Weights of a small transformer language model.
Size: MLP 448 GeGLU, 4.63M parameters.
Training: a variant of Muon for these matrices, 249M tokens, 3798 steps.
MLP neurons of a small language model. Each row is named by its layer, matrix (gate and up: input weights) and neuron, and shows model dimensions 48-143. Each number is 200 + 20 x the weight over its row's rms, rounded and kept within 0 to 999. A neuron's up and down rows have the sign that makes its largest values positive.
After each neuron's rows, "fires on" lists the tokens most often at its 100 highest values on Wikipedia text that the model never trained on.

L9.gate265,212,200,218,207,193,188,211,156,213,205,184,211,224,236,206,186,204,202,186,218,198,172,212,192,214,200,189,217,212,201,198,229,202,231,193,208,173,177,187,215,221,216,213,193,176,209,214,181,183,224,210,190,198,206,205,201,208,189,182,195,172,165,229,207,199,223,196,212,206,218,222,252,223,200,138,254,172,213,195,186,195,224,215,189,196,190,180,208,186,238,185,185,202,216,251,169
L9.up265,208,235,180,197,203,187,184,199,156,197,224,183,186,199,250,195,214,198,162,200,186,198,209,187,200,204,216,215,178,205,231,218,224,221,192,180,172,217,148,171,206,187,227,197,218,189,165,191,194,208,216,195,246,195,156,183,207,213,210,201,183,179,175,207,203,241,184,205,196,218,216,193,179,188,243,170,189,183,213,178,201,224,178,194,191,223,177,178,197,174,218,205,216,188,179,191
fires on: " the", "rit", "leg", " such"

L9.gate433,181,225,213,215,196,224,245,157,180,205,170,207,200,191,202,186,232,187,218,198,236,207,225,163,194,182,225,218,198,205,215,186,204,184,191,228,185,183,174,184,217,184,181,192,199,229,209,220,223,238,210,224,212,149,210,183,213,198,205,243,179,188,216,184,214,205,190,189,175,197,194,197,189,218,183,194,211,178,217,191,197,213,249,157,211,237,238,187,224,222,192,209,177,197,228,178
L9.up433,191,203,229,185,201,181,208,208,217,165,207,208,217,182,224,190,228,225,209,206,222,229,197,217,194,183,205,234,194,197,165,225,188,171,170,245,190,216,190,191,193,191,189,214,196,214,195,174,196,193,188,231,197,194,161,204,185,170,203,224,223,201,212,228,211,193,215,193,197,194,162,203,241,185,222,244,234,173,224,245,205,198,206,195,209,189,213,215,211,214,177,226,197,212,238,181
fires on: "|", "ur", "at", " w", " place", " W"

L7.gate277,189,196,206,189,202,192,241,193,190,227,185,173,243,196,187,228,171,204,174,180,213,201,207,164,201,190,201,197,205,191,245,176,214,206,182,182,199,164,167,166,209,149,208,210,192,206,195,199,235,201,221,233,182,248,205,200,221,243,217,232,202,214,188,193,208,167,215,195,212,203,205,215,162,199,216,169,202,195,212,224,246,209,206,193,201,182,223,199,193,218,204,196,227,196,228,219
L7.up277,201,203,184,181,207,179,210,202,198,175,222,218,225,220,200,200,176,227,216,172,197,168,201,209,204,176,178,211,167,182,219,203,201,185,217,173,190,195,189,242,200,189,220,219,201,158,179,200,197,218,186,208,193,202,206,200,174,187,198,179,185,219,200,178,186,165,219,223,198,177,188,163,220,179,204,213,159,238,203,223,192,225,209,231,203,217,188,189,218,188,171,224,218,198,205,223
fires on: " as", " (", " and", " |"

L9.gate234,187,186,213,176,229,190,234,198,191,195,182,206,203,202,212,205,186,242,201,184,200,229,192,202,201,179,212,211,190,216,226,219,210,210,225,204,187,219,170,202,195,194,177,192,197,200,193,217,198,215,201,184,216,184,198,260,239,176,204,209,152,195,206,197,200,226,199,226,154,224,150,197,194,234,174,199,196,172,168,210,188,198,196,197,196,208,185,199,243,228,175,188,215,268,212,221
L9.up234,175,171,180,182,171,191,194,203,217,220,190,152,220,191,209,174,200,221,202,213,206,240,195,201,205,229,169,206,201,240,170,215,197,179,207,179,218,214,215,181,196,207,231,189,205,186,230,194,205,234,193,164,170,227,170,193,233,232,202,199,192,197,217,199,191,220,200,185,184,198,207,210,214,185,207,216,228,192,207,217,192,219,229,193,190,163,211,210,214,198,203,189,197,151,223,178
fires on: " |", " ", "|", "o", " ft", "ok"

L4.gate416,218,208,205,224,205,177,218,185,200,167,194,209,220,191,194,218,191,231,213,187,203,235,210,235,205,171,214,224,216,204,197,174,224,222,181,178,202,181,227,255,216,187,200,229,175,167,211,201,203,220,206,211,181,198,187,212,196,221,136,211,198,200,219,205,221,166,187,223,197,198,202,202,213,190,220,202,182,162,173,219,198,214,229,180,184,175,217,199,205,215,202,173,203,130,185,193
L4.up416,235,196,179,236,195,216,181,209,188,181,226,185,228,177,215,244,176,222,176,209,217,216,220,220,188,230,193,179,213,208,225,187,222,202,183,209,170,164,245,219,160,197,219,170,174,194,209,199,230,216,207,226,184,219,217,249,219,256,183,230,205,189,209,223,221,170,212,194,225,204,236,163,214,177,210,211,207,170,241,182,229,204,171,190,228,205,193,219,193,227,201,200,179,215,208,231
fires on: " ;", ";", ");", ":", "\"", "),"

L4.gate147,199,161,221,184,233,151,163,191,233,213,174,201,205,206,192,171,233,177,194,200,203,188,196,206,224,202,188,190,161,218,201,210,206,212,197,203,173,216,243,192,189,195,160,183,198,178,185,183,168,199,211,214,194,204,203,206,193,216,232,216,172,216,257,185,210,215,185,202,190,187,202,181,231,190,165,140,187,208,192,226,211,198,203,210,187,202,196,207,215,173,196,221,185,247,202,199
L4.up147,218,197,168,193,216,209,192,213,228,179,179,194,191,204,215,172,228,194,175,197,173,208,204,191,197,218,174,201,180,216,196,192,191,207,201,218,189,243,179,216,216,182,197,192,238,201,216,161,212,204,176,203,207,226,192,185,198,214,226,207,165,194,222,172,192,220,217,166,189,182,228,185,213,237,185,206,192,196,204,214,195,201,194,216,227,237,219,203,173,217,169,191,202,216,205,187
fires on: "k", "d", "ad", "o", "al", "z"

L9.gate331,164,203,208,194,196,197,191,212,183,191,238,200,189,185,217,190,186,203,212,221,210,179,235,185,217,192,213,190,201,215,192,214,222,158,242,231,222,207,223,230,207,210,188,180,205,231,205,194,205,183,212,227,159,154,206,210,213,184,241,205,195,230,197,246,196,194,172,213,215,210,212,207,200,216,194,217,210,179,212,180,213,220,216,173,173,205,209,212,217,198,225,210,227,225,188,177
L9.up331,192,225,209,205,220,187,192,203,203,188,220,198,202,209,237,224,235,229,226,195,214,217,244,207,184,209,169,176,215,196,202,237,193,221,201,209,195,169,221,209,212,178,213,205,185,207,198,178,206,234,212,201,175,220,226,229,189,215,218,222,173,195,184,198,178,204,199,202,195,201,181,186,206,218,195,200,192,184,237,200,189,197,198,196,173,222,204,217,215,176,209,234,220,180,187,192
fires on: " l", " cl", " |", " Cl", "eth", "ide"

L4.gate26,196,208,224,200,179,175,210,205,180,231,222,177,227,184,221,168,153,179,194,179,180,179,184,222,245,219,201,208,184,212,220,175,172,229,240,196,175,190,207,209,208,202,199,193,195,192,212,202,195,229,226,173,193,195,194,200,206,222,203,185,187,209,201,175,202,185,176,190,195,178,191,234,215,202,211,211,229,213,197,166,204,177,214,189,200,224,164,215,179,188,245,184,188,197,175,207
L4.up26,202,201,195,183,205,177,214,202,180,179,200,184,201,156,187,178,186,203,198,181,169,193,225,208,190,205,239,197,212,202,210,172,196,214,193,204,209,212,170,193,212,176,201,247,183,153,157,195,208,229,180,207,226,209,211,207,214,200,213,212,207,175,191,171,218,195,220,215,204,214,223,218,208,190,182,246,205,191,209,210,204,208,179,253,218,214,196,180,246,176,229,197,201,229,240,203
fires on: " e", ".", "E", " E", "K", "er"

L5.gate239,199,219,189,162,171,233,173,202,217,229,199,205,187,181,216,221,190,196,182,200,199,216,222,191,205,195,215,181,195,180,195,208,209,182,169,205,187,233,185,201,212,165,193,200,166,189,222,235,220,225,223,194,192,192,200,214,208,180,196,231,177,211,214,185,196,179,190,191,231,192,179,153,205,226,201,218,196,132,205,206,210,179,211,219,244,198,225,187,213,194,247,191,214,197,224,168
L5.up239,203,204,128,210,233,211,180,177,231,166,221,170,179,224,206,224,215,210,212,180,195,206,194,192,189,197,217,171,157,209,231,178,215,225,218,191,203,211,222,220,207,202,188,177,226,190,225,198,209,209,215,205,181,221,246,209,204,181,177,191,170,214,193,181,228,195,177,165,198,212,193,198,213,199,218,211,187,191,177,217,192,212,182,188,201,198,225,209,235,192,213,146,189,188,196,210
fires on: " ", ";", "ic"

L4.gate315,228,221,176,229,194,190,205,170,214,202,189,186,211,174,204,234,198,175,182,205,214,229,200,207,175,206,187,194,193,174,209,241,236,204,206,175,218,212,204,208,204,226,185,184,216,194,226,181,196,224,231,224,203,200,210,209,188,206,183,189,190,188,197,193,197,181,214,263,165,188,179,230,197,190,181,222,206,211,169,263,198,198,186,208,209,184,224,194,213,187,229,218,201,190,212,160
L4.up315,239,211,194,211,240,208,188,182,192,177,207,191,198,195,206,252,201,205,200,198,210,213,202,198,166,224,184,194,162,193,217,226,171,225,220,189,165,225,207,194,222,211,203,200,180,190,210,200,221,213,208,194,172,145,209,204,170,216,194,224,209,189,196,190,230,243,174,217,179,221,197,199,191,201,177,183,232,208,229,200,202,207,205,202,212,177,192,180,206,161,193,191,205,236,185,162
fires on: " \"", " by", "\""

L9.gate260,211,213,168,210,177,218,234,189,214,182,194,181,177,210,193,191,200,211,207,180,201,199,181,218,183,216,219,209,204,193,190,223,221,187,234,213,198,191,206,215,186,229,211,187,183,193,217,217,177,216,217,183,199,207,182,209,187,195,213,221,202,226,200,198,194,206,158,188,219,228,237,188,224,198,174,212,220,180,205,184,249,162,173,211,178,195,196,197,211,208,215,164,174,207,181,196
L9.up260,217,187,177,183,185,186,212,230,235,210,186,193,169,221,224,208,225,256,157,187,190,174,211,199,177,210,209,201,179,213,220,195,196,216,203,191,216,166,221,194,201,190,203,221,186,201,236,210,203,188,253,203,158,206,229,243,167,165,182,225,201,216,237,189,199,204,188,198,206,164,191,194,202,227,210,182,196,156,220,194,183,184,194,188,179,205,200,211,203,182,193,232,250,191,178,169
fires on: ",", " l", "f"

L2.gate244,194,171,185,223,228,179,207,216,227,191,162,188,190,209,191,201,200,200,172,156,194,189,201,195,188,198,189,187,181,215,218,203,218,238,198,219,199,192,205,213,208,199,186,239,181,197,180,215,239,228,179,198,183,205,206,207,195,198,215,214,186,230,203,268,173,219,212,198,202,165,187,190,218,214,237,177,214,175,203,202,192,163,174,194,239,253,185,176,181,225,226,209,209,211,178,186
L2.up244,187,188,175,184,239,205,237,202,236,151,181,203,211,202,194,189,171,244,185,170,169,201,186,206,194,189,182,210,212,191,220,183,200,226,226,195,193,201,194,192,204,195,215,181,199,218,224,197,180,206,211,181,208,199,199,200,181,187,173,213,237,212,217,183,183,207,205,159,244,192,187,203,224,221,231,171,185,195,191,196,210,184,181,210,219,201,176,213,170,218,141,181,183,221,203,171
fires on: "z", "ig", "id", "ut", "iz", "ad"

L9.gate317,195,190,208,187,233,187,214,162,226,190,184,188,202,178,192,212,191,213,187,183,208,228,210,218,213,198,224,209,193,170,200,170,201,225,191,186,195,251,192,184,211,176,201,223,194,213,210,197,182,215,228,207,230,180,206,193,221,211,171,185,201,189,175,190,197,212,201,223,210,203,191,215,194,178,193,211,196,161,190,192,204,217,186,210,215,188,207,163,218,234,179,230,161,178,234,188
L9.up317,170,175,188,209,218,203,194,179,205,180,206,191,197,221,191,194,195,192,200,166,215,187,202,185,196,180,198,213,157,211,218,184,194,216,193,172,190,258,193,203,172,200,187,219,197,217,195,205,227,203,190,186,204,260,207,196,234,200,173,214,198,226,214,177,177,178,202,172,207,202,196,191,212,193,206,228,226,164,204,209,198,196,182,195,183,178,187,203,215,195,238,213,176,202,194,185
fires on: " "

L7.gate5,188,188,212,186,189,167,203,193,192,132,207,201,163,195,224,200,185,212,169,181,181,216,191,199,199,194,207,219,207,201,225,198,187,167,199,188,191,196,174,229,203,188,205,204,173,210,163,180,173,186,206,218,174,208,190,186,167,231,217,212,151,202,184,182,226,218,194,205,203,233,196,197,175,165,212,228,190,175,192,195,237,243,204,195,207,191,187,200,240,196,154,188,198,217,222,202
L7.up5,185,176,196,176,212,207,181,214,238,159,197,228,200,202,195,225,236,189,183,163,211,196,232,189,177,205,198,201,178,158,194,200,203,173,219,215,184,203,191,205,190,187,208,148,179,187,188,223,184,192,190,223,184,204,169,225,153,193,184,174,176,197,181,216,201,220,213,204,189,168,178,188,190,185,170,220,197,161,187,199,200,210,158,234,208,174,190,210,226,214,202,184,226,218,219,188
fires on: " |", "ical", "ic", "-", "ut"

L2.gate97,209,191,202,202,228,213,198,186,211,198,195,213,199,215,204,210,191,177,215,189,206,161,211,176,205,198,221,157,195,215,222,207,194,184,234,192,217,225,208,209,187,198,214,185,194,202,224,187,221,176,177,174,208,200,197,227,228,214,192,181,193,172,231,177,194,199,193,183,201,215,192,180,198,233,194,211,180,186,148,212,193,181,194,202,186,194,204,183,223,188,221,154,252,232,200,220
L2.up97,230,212,234,201,211,187,227,205,181,173,199,198,211,183,210,171,229,197,188,202,215,181,186,201,186,209,190,177,204,207,219,176,156,217,230,207,209,192,206,232,172,205,202,190,192,202,212,225,214,192,177,167,235,186,188,198,199,179,180,221,216,218,208,193,238,176,226,212,223,230,197,230,192,195,181,188,181,229,190,195,199,233,207,188,188,191,219,201,195,192,213,171,178,191,244,214
fires on: "in", "h", "il", " vocals", "ch", "al"